config.toml
num_hidden_layers = 9
head_dim = 128
vocab_size = 13170
norm = "layernorm"
attn_scale = 0.0884
init_std_o = 0.00299
optimizer = "muon_variant"
beta1 = 0.95
max_seq_len = 1024
dataset = "wikipedia_en"
MLP neurons of a small language model. Each row is named by its layer, matrix (up: input weights) and neuron, and shows model dimensions 224-287. Each number is 50 + 15 x the weight over its row's rms, rounded and kept within 0 to 99.
After each neuron's rows, "fires on" lists the tokens most often at its 100 highest values on Wikipedia text that the model never trained on.

L4.up3673:30 51 39 47 39 24 62 49 48 56 47 32 42 74 37 43 63 56 58 49 65 51 43 36 35 54 55 41 54 66 52 51 69 33 76 61 36 65 42 54 61 59 38 36 67 53 75 52 47 75 54 63 79 60 47 48 30 57 47 47 44 14 41 53
fires on: " and", " for", " Goals", " "

L4.up41:76 58 33 59 55 62 53 68 41 52 86 46 32 51 31 42 36 47 49 52 56 61 57 53 52 40 85 59 44 46 53 61 65 49 53 22 55 41 40 42 63 47 57 70 41 58 54 45 42 69 42 70 30 71 23 13 53 23 48 73 51 52 59 51
fires on: ",", " Ann", " and", "gar"

L4.up2400:56 58 53 59 44 53 44 49 40 44 29 41 56 32 50 42 56 70 42 67 52 44 49 58 56 84 58 69 40 37 41 41 46 64 43 55 34 28 16 74 60 50 43 62 56 67 39 58 47 67 71 37 55 55 74 40 64 71 78 47 88 65 24 46
fires on: " of", " States", ".", " world", " state"

L4.up3507:44 32 63 21 47 23 41 69 47 39 21 56 45 37 92 35 68 60 48 51 41 35 59 29 36 56 75 34 55 77 56 37 13 63 57 20 57 72 22 72 48 50 80 33 48 52 25 70 34 51 63 48 55 64 50 48 63 72 55 44 17 30 51 69
fires on: "in", "at", "of", "or", "ab"

L4.up1467:39 46 83 31 46 44 46 43 48 47 63 75 55 79 60 44 37 61 56 60 24 51 69 55 24 34 72 58 70 54 42 68 65 38 70 34 39 45 67 50 38 22 72 56 45 60 63 47 59 43 23 53 37 27 19 19 69 17 64 41 40 60 92 35
fires on: "che", "-", "end", "ten", "et", " No"

L4.up476:37 59 61 40 41 32 46 27 48 80 59 83 37 44 72 34 88 64 20 48 46 41 63 55 45 22 45 61 34 34 45 37 48 32 41 64 38 38 49 42 58 48 73 45 65 54 64 36 54 41 55 35 39 09 63 37 56 60 53 54 38 52 28 52
fires on: " ex", "el", " inter", " Ex", " Mel"

L4.up2041:65 24 57 50 55 69 34 80 51 12 53 55 69 35 54 48 49 78 43 61 29 51 30 42 64 70 35 48 32 39 62 56 59 53 65 60 51 39 44 37 36 47 31 54 53 64 33 48 60 60 15 52 95 66 45 62 61 48 39 63 52 44 39 48
fires on: " of", " same", "ing", "ed", "able"

L4.up1262:68 36 43 64 76 53 37 70 32 35 51 61 32 59 71 27 50 63 40 46 37 46 55 58 23 59 33 59 58 20 26 39 57 35 47 53 68 70 58 49 35 55 35 43 65 22 56 27 71 28 48 60 63 58 52 14 68 41 77 42 37 53 50 32
fires on: "ed", "ing", " with", "er"